python train.py --num_hidden_layers=11 --hidden_size=384 --num_attention_heads=6 --num_key_value_heads=6 --head_dim=64 --intermediate_size=768 --vocab_size=16753 --hidden_act="silu" --norm="layernorm" --norm_place="pre" --norm_eps=1e-05 --positions="learned" --qk_norm=false --attn_scale=0.125 --bias="all" --tie_word_embeddings=false --parallel_block=true --init="normal" --init_std_qkv=0.0435 --init_std_o=0.0 --init_std_up=0.0435 --init_std_down=0.0 --optimizer="muon" --learning_rate=0.00933 --lr_mult_o=2.0 --lr_mult_down=2.0 --beta1=0.93 --lr_head=0.00591 --max_grad_norm=1.0 --warmup_steps=200 --schedule="wsd" --decay_fraction=0.657 --decay_shape="linear" --final_lr_fraction=0.02 --batch_tokens=131072 --max_seq_len=1024 --doc_mask=true --train_tokens=1404000000 --max_steps=10712 --dataset="wikipedia_en"
MLP neurons of a small language model. Each row is named by its layer, matrix (up: input weights) and neuron, and shows model dimensions 64-255. Each number is 128 + 24 x the weight over its row's rms, rounded and kept within 0 to 255. Numbers have three digits each.
Before each neuron's rows, "fires on" lists the tokens most often at its 100 highest values on Wikipedia text that the model never trained on.

fires on: "8", "7", "6", "9", "4", "5"
L5.up0:154117143117145131109118119075174116123111134177126138151159147128077164150150114096137185128118117145148083136139130132091132115147135068115086175132090133146128141126155151133112148110128114127122142099156142153164095148119095102114149134134077105116135128117143129107112110106163156161133142173108156125147117111120121075112139119110097162093097161111088112150145091115138107077137143129129125158138159098134098136143145118149137137111125130123199149090125061135084125144131113068107132152137098146086120135120102108087143111111107127113167117099145132090158161143091109117

fires on: " that", " as", " which"
L6.up645:145139168140116108094146151151134128108136126117148112100142142154131137130130121121127148076114131162126132077159130116140143141095155119095140136118138153108149137134188100140151149136128112105079138082135140136128124153100152139124165158165120159103140125129119090144125112098153106118140131126102101126136127138170116125132105143159106118117093151091103124084154135159129107143133154115143125097139139176098108150154096135121091146104128080140120107122123072165133155130164175127166167117168061112157146105102131121140109170142082103106140100077126137133105113150112084176

fires on: "ep", "P", " side", " half", " part"
L2.up556:126136115078138129111139156118111139127114123115129138131149168138131146093125141156117124116135132134126126147070106156126109093135116087118144120070129110091168133100136111126100089148127125133096105154126127125126111129109144166120131137120131104135079129144091136158137125160153131108134133157133140081101117107107173094114102098110115180151107145144173120121124098134149127124169170129129127158114153142075173137112157159149194130153110177138124138115099136135132108133114111120131192114194155133121154132128132110125116100152149129122166167103113169109129127102108149137

fires on: " W", "w", " v", " V", " R", "ur"
L5.up555:163120120140125153072138142135118124130122128093154134115129139156102121139132139110157170110127119152110101129148153119108148076166118138142177145154092117186160145134139113096073109147148186095155088110097150113108130069085101138141130121143107081143113140136106110107160124133129160107142119179145126111152097175118143111174106172160124101117105156173139161149147083157125115114165145144135156116138105186139124127147115121093107160139105159120135132094099142125122112154125166097124125127118134157136174139114083112126132118217088146093120123166138133137111154126126119112

fires on: "%", ".\n\n", " –", " ins", "20"
L2.up744:117155127118123145113138147086108155106152173143134137130127129125162158114157166085136108194112137077124125100136091116149088140153132091156101112165093132118115116100122170126104140131112134124146084131147137144137130105101131112080098106105103118089103090113154118164142112146111131133109128151137147127124167131159161093179164170129167161121126121128135171125110105122140148118134146136119108148174082135126140136139167083105119120112133171130143163129140134133188127053114136147177153140134125128135150121142102098160117146127125139104127135142117111158155162127155125133

fires on: ",", " and"
L7.up447:136139142104118106122137151127110105090147096132149115151127151112104152132113113145159187160135127100148152092145128096146149105109085113126105085119121102100115134158125116140161109104083159119145106131154167118144102139109129136109096112134105138166112155093113125081126140081083153135105130115140120157140129154158099170128105133132144133093095131117115128113164101096062156127124168193100099148127085059117105118092149146122107132153114155125131131093128172151106143121085095137133106111102149128149153125098112158112114103105109133149130082095150097153131074104162147153

fires on: " used", " sp", " sub", "sp", " revealed", " use"
L2.up393:151159172154126171127143163143130135120115123127134127135146084101119126133115111146135140139139137123132122144194087134163124107141138089146142093169151173170119134147152125117139124136129106155104172120112127071154132086106143102114085119112138136126088113129132137118163131101096128151142106125102095110128098131151161154101123137113149137061130166126145133103131144156125119118130133153114138145125132127150112111119091113150110157119129095108131158110093102128104160118134086100158148138168115115138163099111147110108130177127122131144130110148136108122117116085179161142

fires on: "–", "'s", "R", "S", "N", "O"
L5.up365:169096122108129164152123113106162121154135095119119126092134101123101124161158135095139098139113105137132128121158191062129103076095111136096120140153106171169159132094132140110099104106119136105114166143152115129125129108105108139113152148171135106130117103105161111138123126124108113121140116154175150135139114165149115117148112137124116146134151112111097150168111123109150102127151102078198122147123116158144122158147111094113083127125125128133123094150135105115112089136119140185101187139156104155143136135157113121102148161110109124096121124151148074136103093136117102127

fires on: " end", " inter", " trans", " do", " did", " con"
L2.up53:121134103122165150119156124144162115144113156105143135103116152108073186131142141127123183134111129127145110107179104149105111174140098114105148150106074137120099086180173106146130130107115102135135093133130163110103107087092167142096127124177156133142082127106157141091104133101115169121154115092085130104151110143158091134098110140141087106065134131127133098093135138089085141151138118123111110123131130152141128102163108144136133086129135113131135208087143141125104093142130133115138124131136119106179184126115170133121176133115132164132103086099155144106110144143089134111

fires on: ",", " CA"
L5.up208:134117125120145143134143147138122173117172119154171103143139090094140141118091116135130176188112122121079160162118109153116140138108082131154146173148122132101138146105116084090133110149120139105099112129096141136153128126089162129127111159097137112106120129116130169091136134160118133153119156141107175144152155108157177154135116127149098134100113090096124151111159166105124184109184141134118098131122118132084149139139111105110156158083112113090161146117146118185160167092127058121129112100102140112157113137120093108081103135151137104149134147123165116132114122098102109119

fires on: "3", "2", "1", "4", "9", "8"
L6.up168:161135096136113137139129132146133137128202127152102123170156143156118170127136114125126132142086101088156065139119105092189123109123155072141123105172138116130145118175132074148137081121121122104115090123121111101086145128118090144109126141139127116107157104135129136127112104123119159197149154110123087131133147118159110130139153168110128169115073091145145127088150099116142124090113102132091129128115122102140124145107116095117154128110105143110130141126134121130115147124149167076122121166084119093137146087105186107114134121083068099145136106140162189111133139102156135135

fires on: " |", ";", "%", "^{", "]", "′"
L7.up176:091190106137168123135157153098126145076129163153138136125109119155123117150112151127106107127098119144137109120114113142130170130084119155115109136142148113124147124194075130165125162112151109124088115157137167124166103151139101124104166167101128118180145133089161090154135094117156130153132147124139124134136133130102134131142136147116101171135135080092182131130129143104134130106154136142101180146160150161104132133123149117138134117161142121143124176112104108126146146129122099132116136176120116098117110140142075108091116140091097141155130111134096158108065149126115112129

fires on: " and", " all", " both", " These"
L5.up743:149158126133080135140148139121132127143110126168170137119121113099129082122145082119100128106110151101089119122150126118116125148110133144161130113139144152089065155164125123080137157134133128151160108105129139113115150098109143131154115156104155134103127111142152124106155082101102124162149132159138106138153188140148124147120166156147174132072144120112142116100137113113134169166131125160131138108178150102122088132100129175170101140148116169100114107112135127105156133139123162158142104121130109138110132124092151107103119088117111108123147126105114113137126131104158158155

fires on: " can", " Car", " v", " is"
L2.up407:134083136130159139104112091155166152168121192115113159092124105141146113160075094092131128145114168099142127118113141097138136093144129130198081116124104130109182127164103140145058153122152131157119155155101087127112097161142075126141113123096120141087118142131114145159161133142189139111163083118120131070138146151144130126135146131158124115133133129120126134122159123167130097125142142124102118148126100135157159119109106126136154142094142094136132107116089082152152119121121119116111119161093101119183133151163093119196133151168155125127126150152140094152151133132155133087

fires on: "'s", " |", " "
L7.up583:132144156104111133155121128105141146108123142123130159148134164103118140146118128123115153128139104106112121091136155131111149117120176115094134144122126166163127117174113114162101139143101085116109132144126152157163106149128120108106177163104180168134124087076142097074121085138124108142141146101168068126153094111113124135140108142105101106154092117131125121131131070158154078129128148131154132133117118104149179118141098142107142105125143114118136136167066117136156140110107097130132096087100139138137125134108128155104119145113171164145087139178105132180110097142135098079

fires on: " as", " had", " have", " has", " then"
L7.up252:153134100143139146174135142118145136143120153155111139153117153137125114118087148144172114156091121077152092122156181195136154140135184135155126142116124131121139114155153120131131121122165138125141127117111187098145129105148141112136125144137110107126109143145140086167116137138139112152141128122160121144126142180108107167121104164094116116087132137133116118130089126111147120129140140139149139141097106144121120138110144135131133118137131079149109146122112131125154085133097120123100092117140126096125172073137132147133160146116122087082143126095142131185092159131090144149

fires on: " and", "19", " in", " of", "18", " his"
L7.up222:120116101125141148157130134104124096092076151121090121141095105135120156152117115143134127145097093097105136099144131105168103122128126138190094136123110131123114121178133127096136128124120110131120074127115147116138121162143106130118131159114114102144151134122129097090135159124113153109117148067061135106126162091114137103118146134098129151095119140097070126182140103135112109120072093166126151135123098102151082127116093136124087128134126158114148120109134138149131156155110111161145120110101096122139148145149127105137103129118128147096146126103166130183145100138098167144

fires on: " in", " on"
L7.up494:095172115124094110107111116097133156147105111114137138128149162158126093146111152138141144123086099136143133123146139100135158123150143101120091162142069108117123133147136123155124109109125109132122087093148147127143145133158152123102138161142123130163141111143077099132104091148117144144173086139134135160114127154134134116170152119139118140124165144122119093067131119098100137121131080173136136132142091112122110161126091139105110150130116135126143108141125141138097095158145162153116140126129137131140115152157122147132097129098164145164155146169131143165103105151140136135

fires on: ".", "0", "1", "3", ",", "8"
L7.up147:097187167109120093094113158133109113146117116164096136144096137127127098105101110103136114121142155133088097096173135160158121170108143165129148166136101137117127129141126120113156100081124151130075105147118123112136142104121132140085107179154175125127135153081133128102061106145141142107126105140110122164132111151081172115154162111155127134123082123142099099095125166118131148160110104191133117129161178124140122124171124102147127133110163160109133139124124105134132110138088107138098154108156122132115086107158140061121098085102135100180129117148170125140152166148127143140

fires on: ".", ".S", " United"
L6.up363:122130109149102138102094114104100150132144143126149116128132149180157132150123103138135155142153143111138148133157121113130145109109109097164180138141102143128104146158129141122158138100111108137115121110143077139129148127103137134110127131141126110144127129178130135117154129138139134135158174108125111104151130133103109188116142099114124139121099119106129154121094131131114127135120120173130138115104123142144123096133123119146150150107149099150115134122077129159148150073151140088115138144125168077162093135147155104111093079117141114116138132138115134101116135104083136152

fires on: " with", " before", " after", "19", " on", " who"
L6.up490:102110033099107095137138135123120170120126102139124097133139155135083089126139137164151113135116135209136131185147147092109171131121137140135121145147129125097152099139158147147133107130134143109174095124145099083119106172142171099123128147119119115113130137166102138183136147196116110140138116122142102144123107181095115116157102109150118155102152156127138163072127145156153110111124088149108128155134131129137159109133160110146148112126109112116086124106102153131106139104122167089123117096140181154118150101135108091111128105135148146108130073155107120129139145172152137114

fires on: " there", " There", " this", " it", " these", " These"
L2.up6:171125135135150128138137101118168165128163111123129145129126116161129157140132184126136104100114205114136134102135112166153124137125131158167095141128081151161121120155104122122138115135136122118090149141107153111154090103151094120139158153122110112118107149110134164109133145120118135085150106098118134106130150069127125126159176075108094119149124101108127154127161099118144124141117123134133131101131136100135132132117103120139141131146154108138127168127113141098139131124128125142155148164089103128132126158100123093100143151145137138134115098101136099160079057138119173145

fires on: " m", " r", " J", " F", " P", " b"
L2.up712:154160102124125103135127166156082118128125134113144140122130143095117167101145107184115119134143137123151118128117061149145112105121142128181132157144099096153089166124136152157104107140124129165137086127102138112115138114086103097172130094154137112139090082162100122134155164130177157092152123125141130132124085088106130109134181144162138141121091117106124133091137083120093075159143159146141128151156135141145152116123147144090146130082162158135123149130121133126115110154120142135124159118091171110135152124138105144113109134152100124169109106156116149102131131144148130117

fires on: " "
L7.up279:171119125124109133139153114161078112088146134076156035152105172154147135152078085159130129142161120159109109113101152079166152120127136076072167135102115089096136120133139071133134097173129155106137124116109130143143095137128124123146134157170136149089154147068094109149116152105142121179144151168140127104155113145130138124151138167118121168129098154106090160094142114172170126141125149109161158146089127097112104112115110123143159139174117121135124127124151132101168171089143150153129123128090155110116148128078125100140174120122158138100134125163114115148132108102125130085

fires on: " and", "H", " back"
L6.up284:126113156142111137090132153147135185153158124061118138125176155115126163116128089141123117094154117116139134116120152176103187159116136146139129140114141128147139154089124131112129158130149152160139136100098105127144156160146114111116159115121159127119113153126123114090111126153104134145148144134125123155148109098107133124099188140152117137101066138159100149123096111147136167108150121114135103163095105146144152150116132125140114147160138126110132150161153157156158088133132086094085130127093116118127135108158154127152161106138131116114116132118110122129101153124078146149

fires on: " |", " ", "2"
L5.up437:135148090135145143106208114160105152124112092163188133134118152094115112160113107165103141133159131164130074185073111111132190084095108128116131150144126140134107120134153122119119133109145120160139147113137114162138141137132098085111115176175134110111134115124158145112103156137136071164104115120133111153150099093135122113071133154166116131113151153131136130108127133133141112109167121068154141115101149090125104120126178118119139152101166127121138121148112124090138120106142116122143182156115115154084131090124105097182168105143151144167147100136133153079136129192117140131

fires on: ",", " in"
L5.up715:097132134134123144167102169113136114129094164079102152128139109181100140130122153094111143183166132135161141122144115111167166126090168103163119123111172136134151104137110111127114117137126094128075115088124097167189119142144152100129120143134128124137140121132108136130141155167114127141137146086132101137095123107127109116107188138123086148189134090107132179092139124153117159117165163158124080174137144117110137124132130143108111102105145143100123138138084121149072105121117107134138137118143095129149132135159108130123084151138129148137105138142130071157098121113086106091

fires on: " that", " Company", " Act", " Limited", " company"
L5.up431:146088147170167091134158110159161103091126143127145154177130165134119165090130137122149172135131124171113164095142095156086113104145124153108145101124111160096094179166091115133183094112143144127118125099126117138140149141114128097150138151114117157095136149124117143157114137134107124169134151119098141143173113124095142098110122134125099151108124125101131120103173123098151106151145161115164154082138133132084149151122145156101102149135116164152157126123145123124120138086136156140112161101137128119112151121142117160168098102109136109134130113089140161119116151134113122126

fires on: ",", " —", " Center", "0", " Attendance", ")"
L5.up661:141105135135094127156165090101119128112101132165102122128131156139113170150162118138093079106138140104108099103134100127141119165125136124175113131165110125087109098120115122100158124109138130110106091182091112089133106135100167132079153120095160103133077144129153124086154111126134125142091147086106103140104140123096126132152158100116124176129129122107133192113137135117110114147115159175146127095135076135107127089123113118150129152146162192106164125159150148164113127123118125173129109069143160099097140101145127100123141115134117088111148169089106138155119115134124135117

fires on: "'s", ".", "–", "ac", "f", " was"
L6.up710:156138135133147131143139148107150111152153110120116110163124124157074137156123152131158134103141157151116087128155115125123121099098132131110100144127155153149081162107145161113137128114113147108191105099130115168180149138151148101135113178133138103121119152092137139102122152105127155115174087105121129098127131170157126165126127068146138105121112129124132099135119139116184129100102115112125111127151128104119119078156126137135110135104135136119096120170077128144145148146149161144130100118147073104116103155133130101101138116100151097134141108147125164139102123119113159145

fires on: " s", " cont"
L2.up578:063116118128105105146182121159106157131093101160125142119129155134144114078116140114150138135176135108137110130093153122117150131159108165078159089085106097164072156150120138128130112099115121128142113125087150152129136126117143104139120104155127109128136112152113116115134131109099122165141127132110145115117137159157107136156142082104100112117117156139139124100090118073113157086093108145119156091180136137147157117150173109110205122162142121089082110159134117183088139133129161115152104150116064108112136081120154125141154158136112153097101099169119136158101126107117123087

fires on: "\n\n", " |\n\n", ")\n\n", " %", ".\n\n"
L2.up580:129148166117148111120147100107128114160098143151107126160134117143173143133133097107120125152100167155153144113106111079137133159097133142180133116106133189142120140083132119177142142131133151084114112143133141116093139150135117148107146153132134085122091120143125163161185079113124135134119138135145134092114149130153100131140097110121097109113162172156154134112156120122114105154116134069147120158131122115094153106143104123141161090098095106143115122087142141101145100120120143122110101126130139148144126136174134184125131080134117140141151140127125122130145147149138114125

fires on: " United", " l", " L", " M", " U", " Lou"
L2.up364:155104110170126166133142114155100106159162157132104149118114080146122160125158119184158151132109123120093139074087111141150103147068092156177134140099070150126149114167098147121080109126106131134113161167117113101162133126098161074113132136143123098128134127151142122142116141150176150127144135111120123130151158099133143131105131110153114101160084138123160147108101132104150092138127096132127137140114169106144186139119119112169161129116127173140120137162131099122172145136153132142129158109123146095127132134101143072103101154091110138156171161099099147097093108096103113135

fires on: " W", " w", "W", "-w", "w", " rook"
L2.up115:144139114165160132158145118101143099150117142122084080155112114140153077116143132130134110115118110156097102148164175176110156128129134143166130134119134080100096144129119112117078089139132114107122142124103159171145141103114107126161183098153137088131107093128110120137092094105132137076137130129169102147145108079150132175133101146155113126114102146143118123153112115189145103121163106143123100120143141165132119119125103136077130117088117181138143155103141144111149122114115150131102126114161111169101140138118151183183136089161133102114101089137138126144154127144133119130

fires on: "oy", "'", "als", "uff", " provide", "te"
L2.up240:070148137125113117120154107114134091098071121092126104163104110132157162125077125146119142131146128103137116133066136115145150134101140118144139107143078115144084157144103175105166165173128126132124142132144111091111124128138156137090155115168123178137130149118139104121178126115128122127115124086124095162132145100111149126114117119157127143126143103110158149118207086106128102130152146122137081102150121086157125150129063144136125122145112086152131113120125123158074143131127109100128109062143127126117099112111162120129160111075116148165131142148131113096136099107124109124

fires on: " of", " which", " that", " |", "af"
L5.up423:140124133126112121141133141120151147107146148127123102140130151134123144116165161105144133128155176131140155158155115156153125153141158129173048120136090134116127089115131145123129169157111109124132120124118116128115166162172143104143103122153143102118108162135133152083131095152126124117079148129148160116120113120109112090131173126110121124127146191176125136151134116133152130102152151132159105184159091127161113144078119132131091081136154148121149069140118146121141099084117132106104133149112138156133154098148072106145120125153127116126149129062142093161149136145172144121

fires on: "a", "on", "v", "ev", "in", "or"
L5.up18:145103128132150113146148168148134101148094133115099074135153129112145155101145084196083127152119103099105133166141135112146151122111129123131133130131126094111134114132161160116119079134133130124122108155088122144128148116123131158139124114126138141149126141114143116122110125140157155130099126156117130084090146083115130121112126103174118124105081153119140159106104115168137112141099127139074144080156104095080151137147153167115111161140182097130130177144113183140142179170145171151104117096127182131153075095137145145155089168137133163122116115096114114131144134147135119135

fires on: " St", " Sport", " Rangers", " Mid", " Athletic"
L2.up238:136139160158120163157095092116147104103145129144156147133104082135115120163105150144118149139125180134160151116097134138155135116115149111119140121140122141111173145102109148113130102155124132144138151176102141110149098104150083130113145135148104142124164100098156122086101162172100133125129103141121146134161133112151126137180124108124113125118181091127162158133113091124160108149156129099095147101116180093103163109119143110141136144122170141090127107136118157102143151121133128107114140173123140173149131152123115146152107124122126121169089106138127146107170114113116102145

fires on: "19", " that", "20", " which", " |"
L6.up355:121155110080128149138149142107148142150145147131149112115162105172103098116121144083149122128168166114112085153116119102140149137133126163100145080164146146149116156079121134128079167154075095127141131155091118121110139123150127113095150097154120127121100122150142168141120128150099140144089093172132128103119100149156086128120152160139147135088157142152138152133121128148108114106127139139142103154133124091130120100120128127103162132102139101137150138123115119105150150198152111111112106133161117111118146095126080137105089160138125118130152102120156133124090177165153126145

fires on: " cl", " Cl", " hold", " Kl", "ij"
L5.up138:157129102103140099130146148134122163113159093131133097186134154141115105099097129080133128093123124149120115149146155149097126116111142138144092118154145180134148119108125183120143112129178122108057122093132112121162096133127117142122093114145170141117129125113127172152112165079132144138117171103116106137137145106095134096168112142143143110170093112137152132122167119144139092128126122119135116111134147120115088104159149113101134123154100106125148101101133130149073138108083117133138160150139116092128134115143095150111151148091137142152156108107102100156179138087126143119

fires on: " B"
L6.up585:125136110098132135122168110181124105153107090101123081123098135106114083105150108151136082119116161117109141125109122135102171081098088141171137131112116138114113136167144109136084118097142128116118111163135131092109066126101108086138163113176109130122137145121114131098107119102100124135148134121136150120128123080146136132099148134157145121105154102125133137100151143135129132145162137142091128086138123149135146093046138161149152091115119093133154160102104134097112131189155149126099135112108107090099092181106126093127133139118137158115127132137160103113084155130094095128

fires on: " to", " that", " such", "]", " so", " same"
L7.up213:106162196084131123104151177118151094135088148113166120148140109165129092152101111138106099136134171119131105089168120120116130163138139126095130139096107139112107134129131127093098135152114104160136098113121132161160148096123123120150140123140110126127085177093110112123154120107164110085140154149092124144112132114116122141133133161166121130137132098136150119183159087125121129098136119152131127127122152127128184164134137170110124128170135138132065150156121159127116158096162122112129123147152184079106118141152123118114100147144120095105134096143145104156138093135122122100

fires on: " over", " down", " up", " along", " back"
L2.up159:142180174144139150128162149141094077118157185098120148128139188080105155141122135184128146097129111132116136142133104180149158082125138141189127082147150095114167143107118170154117087104147117118095134139118141129146131092124118129153131156117147097133122128132148108171101130106113167153122120183141112146168107138139155099113151079103110133140134116146144186123143146185118142158125090114147124130173169085156136165136185115084106156144139116133161141135103167090130111135114085107114138162133124130123126142147139129138118120163138164132128140169172149126134156115122109080

fires on: " ", " |"
L5.up680:133165095105117174099150147124092111101105152110149135129193108122124136140119129129103116167142108115105148116096179111134130122104173134122133089091126135108142128148124115146150156172130112122127134155127129127133179099107124125147128113113099139122102142103145101123122104153135166072131131122146098159117187104112081105126104168130122135146164175110139123126110098137112116094139123129101089129104125111103145102082094131151152104117133123127143048136147159072145133156171093151111137122129073132124097096114089107109149137118135113132124133109141118175183112148118122139

fires on: " –", " \"", "20", " -", "—", " ["
L2.up593:119105130164083184122146150132052151139117116087114069130163170106092136101100161150086150156145113125128142130132103142131084118157130092107146149144120125086130150127106141092132101110139114166132076122103122131103099085102100092108120106129116121159093136145106078114085146143132112159126112155100139125132129138115140098140176149144143143130134113128172118136099153133177109104185172141093111133148196104074166107116101155110122131132146170110156113164121128131126127134105125158114137124125100131125178098133084127143123126122113170168147119143084147051121123101129104121

fires on: " and", "h", "n", "ir", "r", "in"
L5.up352:121138129070117137141185152092078117133158123110118133135126135107113108142118111140116153118122126131094133110112166108096135114079108130095164113136139161134103169148128154129157120123119180134131168171126102130120122093141116107114105112111138145112153149127176156118134135118132132154129102114160187126115064143140158175130119132124117140086154142132144136122116150176142133154141077151146113109100135047093107083110151151096109183153112092119142135137133144097080136149126130119118114120140108114087105108099155145109134111097138154139132121125111122129121101169135132121

fires on: " ", "-", "(", "."
L5.up88:149118132132145158162140101130135102076149092131109123153133143116134130111143152149091123173092147115108162112070156104144148125103131111127128169122093099108168095119177133141106145131142096108140110125126179161166109104089157119133134111127149099144147143046157097146148101150121170085139158136105149122134138136153093111099146164153124160120111129119158149141088191150120105103121137130110136132152103122123112121130099160113105125155101173149135109101115140118172112137086163141110135112107115169169139108153120127148144148123178124126100111125119146122119134129135124109

fires on: " Br", " Dr", " br", " Mr", " Tr", " My"
L2.up714:197103100084167119144093136178109126116083148113145112125117138134137132118100091148130098111092118122114109148123151158073159117091137128106095117106081139121098162092170126079167121152125135120113087129102110120106155108118127081170129142156154100138121130131145127082117148092110097139088159100142118161125137141120118130164149076125125092180134118167186159167109148124129122114172128129159165171130103155184125138155101096103146127100122144136127096113158157130129086116138134117127157145127124143115132158149120096147113103120123120101095120147168157134137143133141123080

fires on: " Br", " Tr", "r", " br", " tr"
L6.up149:115151163139161140163166116133084145112150131132119145091106121091116108097160107107127114129117132129121124163138116173099115111103101129117144124160142123134140108122189098117152091118105122107096094114160117072135114100144152154126163116125124133125119136153110136115150120096142151156105130111142085122188131145138141117124159082130127146141102145133157119113108167150123104102125149104158119116114120117173139202129129094117114135088098123128169137145130102082135080143118100138103171157082151133097143112150080120125135103128127175112145138135105136159106182110125141151

fires on: "qu", " Qu", " Mac", " qu", "q", " micro"
L2.up412:167128116167119094162146138126150107090138144149124077130150122117124101110150117155139105136156144145140136139132118139181113142071172144147126078159150139101119144101141160138142140121130113150168133165153108086114148129066121115133123154145121127135090098132108122155116125157123119100175148132144105151146134146091129131126159119095125155161116117143156144152068126134103134126065161102102140144112144119105111083077096143161151100136112153125164109099155141131141107138146137090139119157169116087154161076106104165128142131108150120141147127125130116066145119091150139138

fires on: "]", " \"", " Result", ")\"", " ["
L2.up109:129136126134103118107116103109098149125130110148117126128129129079118088126100146159144103131162120116107117186109132175164103099104120128109203164117086152101132119195159136102088126078107145128153122124083099108131114114089148105106101142169121111135158125106137109123137112168138103125137114132140119100116174116116098167104116141143115148112127154071136149125120116111127166144141100165117161170073119078105139159157134117150125107109141121125126105174132167121114143108122139154150121149128125110116149068085145106114121119145135167150126061141137108145168148122161129132

fires on: " He", " his", ",", " Peak", " and", " In"
L7.up133:112117106155170148147110162112111113121147162154115150109156069134118122148123085141102144119087165125145133091110140105130121137129190136125121136119119156131198152149145135103123159118156146087138110158086139147090097099154116190126124186150103126106129142132132123086121147132111157133144122069093125135137128130080119112161102160118146121091098146092119142120123118094114115131104100149162126103134089104134106106126142135133113122164103119142157103072108104121105141106146105129127131139130143134133131149114100096114140133152165119124182120123137078147123163137121158105

fires on: " am", " Am", "Am", " Y", "ib", "b"
L2.up445:138128084178149114177131151160117124131144119149130118157105098134070160099133122157116114102114164178100112116154122148139126121121122102171143086114106141111152141176190136110109149154128164136155122176149115132129115150118134167137134176157090141145149136129146141166149133137121113106152160102125113142099148091102124128150109120113137083147101137146154125114090094167119099125118103087111130146105132069153102116101124143120142143156152111111143112138116161118156143107167137121136137175152129162103169131105121135128178143076115101144126166085115111088143090107128131137

fires on: " that", " such", " those", " this", " These", " these"
L6.up145:066076120086109112108156170123157141114098131131134150128127110118149129143106149080139120151134149133163126110090086163137173122178121145076129135142101143136125158119136088110129121187117175157075120145106131115162130141112092151107150161107096086073119115080145166101143125144097128133134086103134104101159167108148104115090154116138133159174132131135120085138116077106124115094151137172115144097131117110188124123135118177139094115128171111155153133129128133107122135131146131113127095161184049110098182144100132109107113143119155153079123126068134090147104105146125149122

fires on: " Br", " Sh", " Tr", " W", " Release", " Pr"
L2.up733:122150124153140116123117144142100188133139084096127136153148139150111102177119116099151104169113134135135116141137137126113147119102129135111185177137115094141122128158137089131116134115138114104126082086136142112136077087094135090132128144121134117145115129171158025145097131102086126113131179124103139159129138165159135123137139083123150126140121099106108118138105125162124157144082166141154098114172086143164127143160147108125124163137101132135109089122109123145115151099193136157072125142170196170099142134113133095119127139139096132127149127185157154147126159135124141103

fires on: "-", " ", " named", "==\n\n", " -"
L5.up594:152130113179102063138152101133126125106132143084082134146160119087138184140117123095078120144128129100118179108090111115157135142135136113110139108091112176133127141162143130143147108134107159130121147152168136120126137085137106122114140134136148129141181117151159149051126132081116135105127151134113106115169122119125106147089100146143124108137118112124129143136152113147146118116114136196097139145114140124099092095164125147136099183131142105113135134163118106137177130111123132134100120120072140135156121103093108170147118116156167112152128117143134140141117101161117152179

fires on: "–", "'s", "ob"
L5.up651:156126145113097151142131116115120120153107118119108139123146133117119162171100095119145142112164124135140110163096197101085096090144094157166127120150136160119138127148124119160134156138144113129074087109148158135121091057130109065100098165138093126162116100119144127124128143127134086140113135116098092119132088107114145117146142157092141182109093148105100110140138149142159126153156142104121127185142143161135123140139118071124156153124119102144114147108122126158134136115102123125089104197163096188120146088116132182130126119096130129155117132111154126177055099160133148112

fires on: " an", " to", " not", " To", " |\n\n", "\n\n"
L6.up662:115133147130114119143121099102111130162155120137090139115167134117143118089129137147119115123140167168150137142109131149173125111153137127127131151124117158128115095072073083103119166176145161117096125138124094110106147089139132131107084151105156162140135159184142175116131126113164102136128094154164132129114116134142122106117087114201132112080151168150095133137119132128086144127122144142149126153153111102110107134108137140127125113147170110105104110141152163113154119087120150094099094149165138164143146102124075126129126147120112138123159133117132099132112146124135078154

fires on: " G", " b", "b"
L6.up38:148122070110145176118069146163111150116106128114148112119161152116136174102151112165120066154120118123133147110092166217133132094137161133125126135140102129148132119131119109162097076125125106113103112135138133152114172120118115157166125150128101165158135133064124137115102149120176137111136126137124129130118138129105133138139100107121106149145143126112170112115112152122102127127119108127125152164131135122134161067149136148148133105167119092130096107150084133131160115134110100180120138168133088114122193139098104134102167104148125109131164153154111133131128121137147146179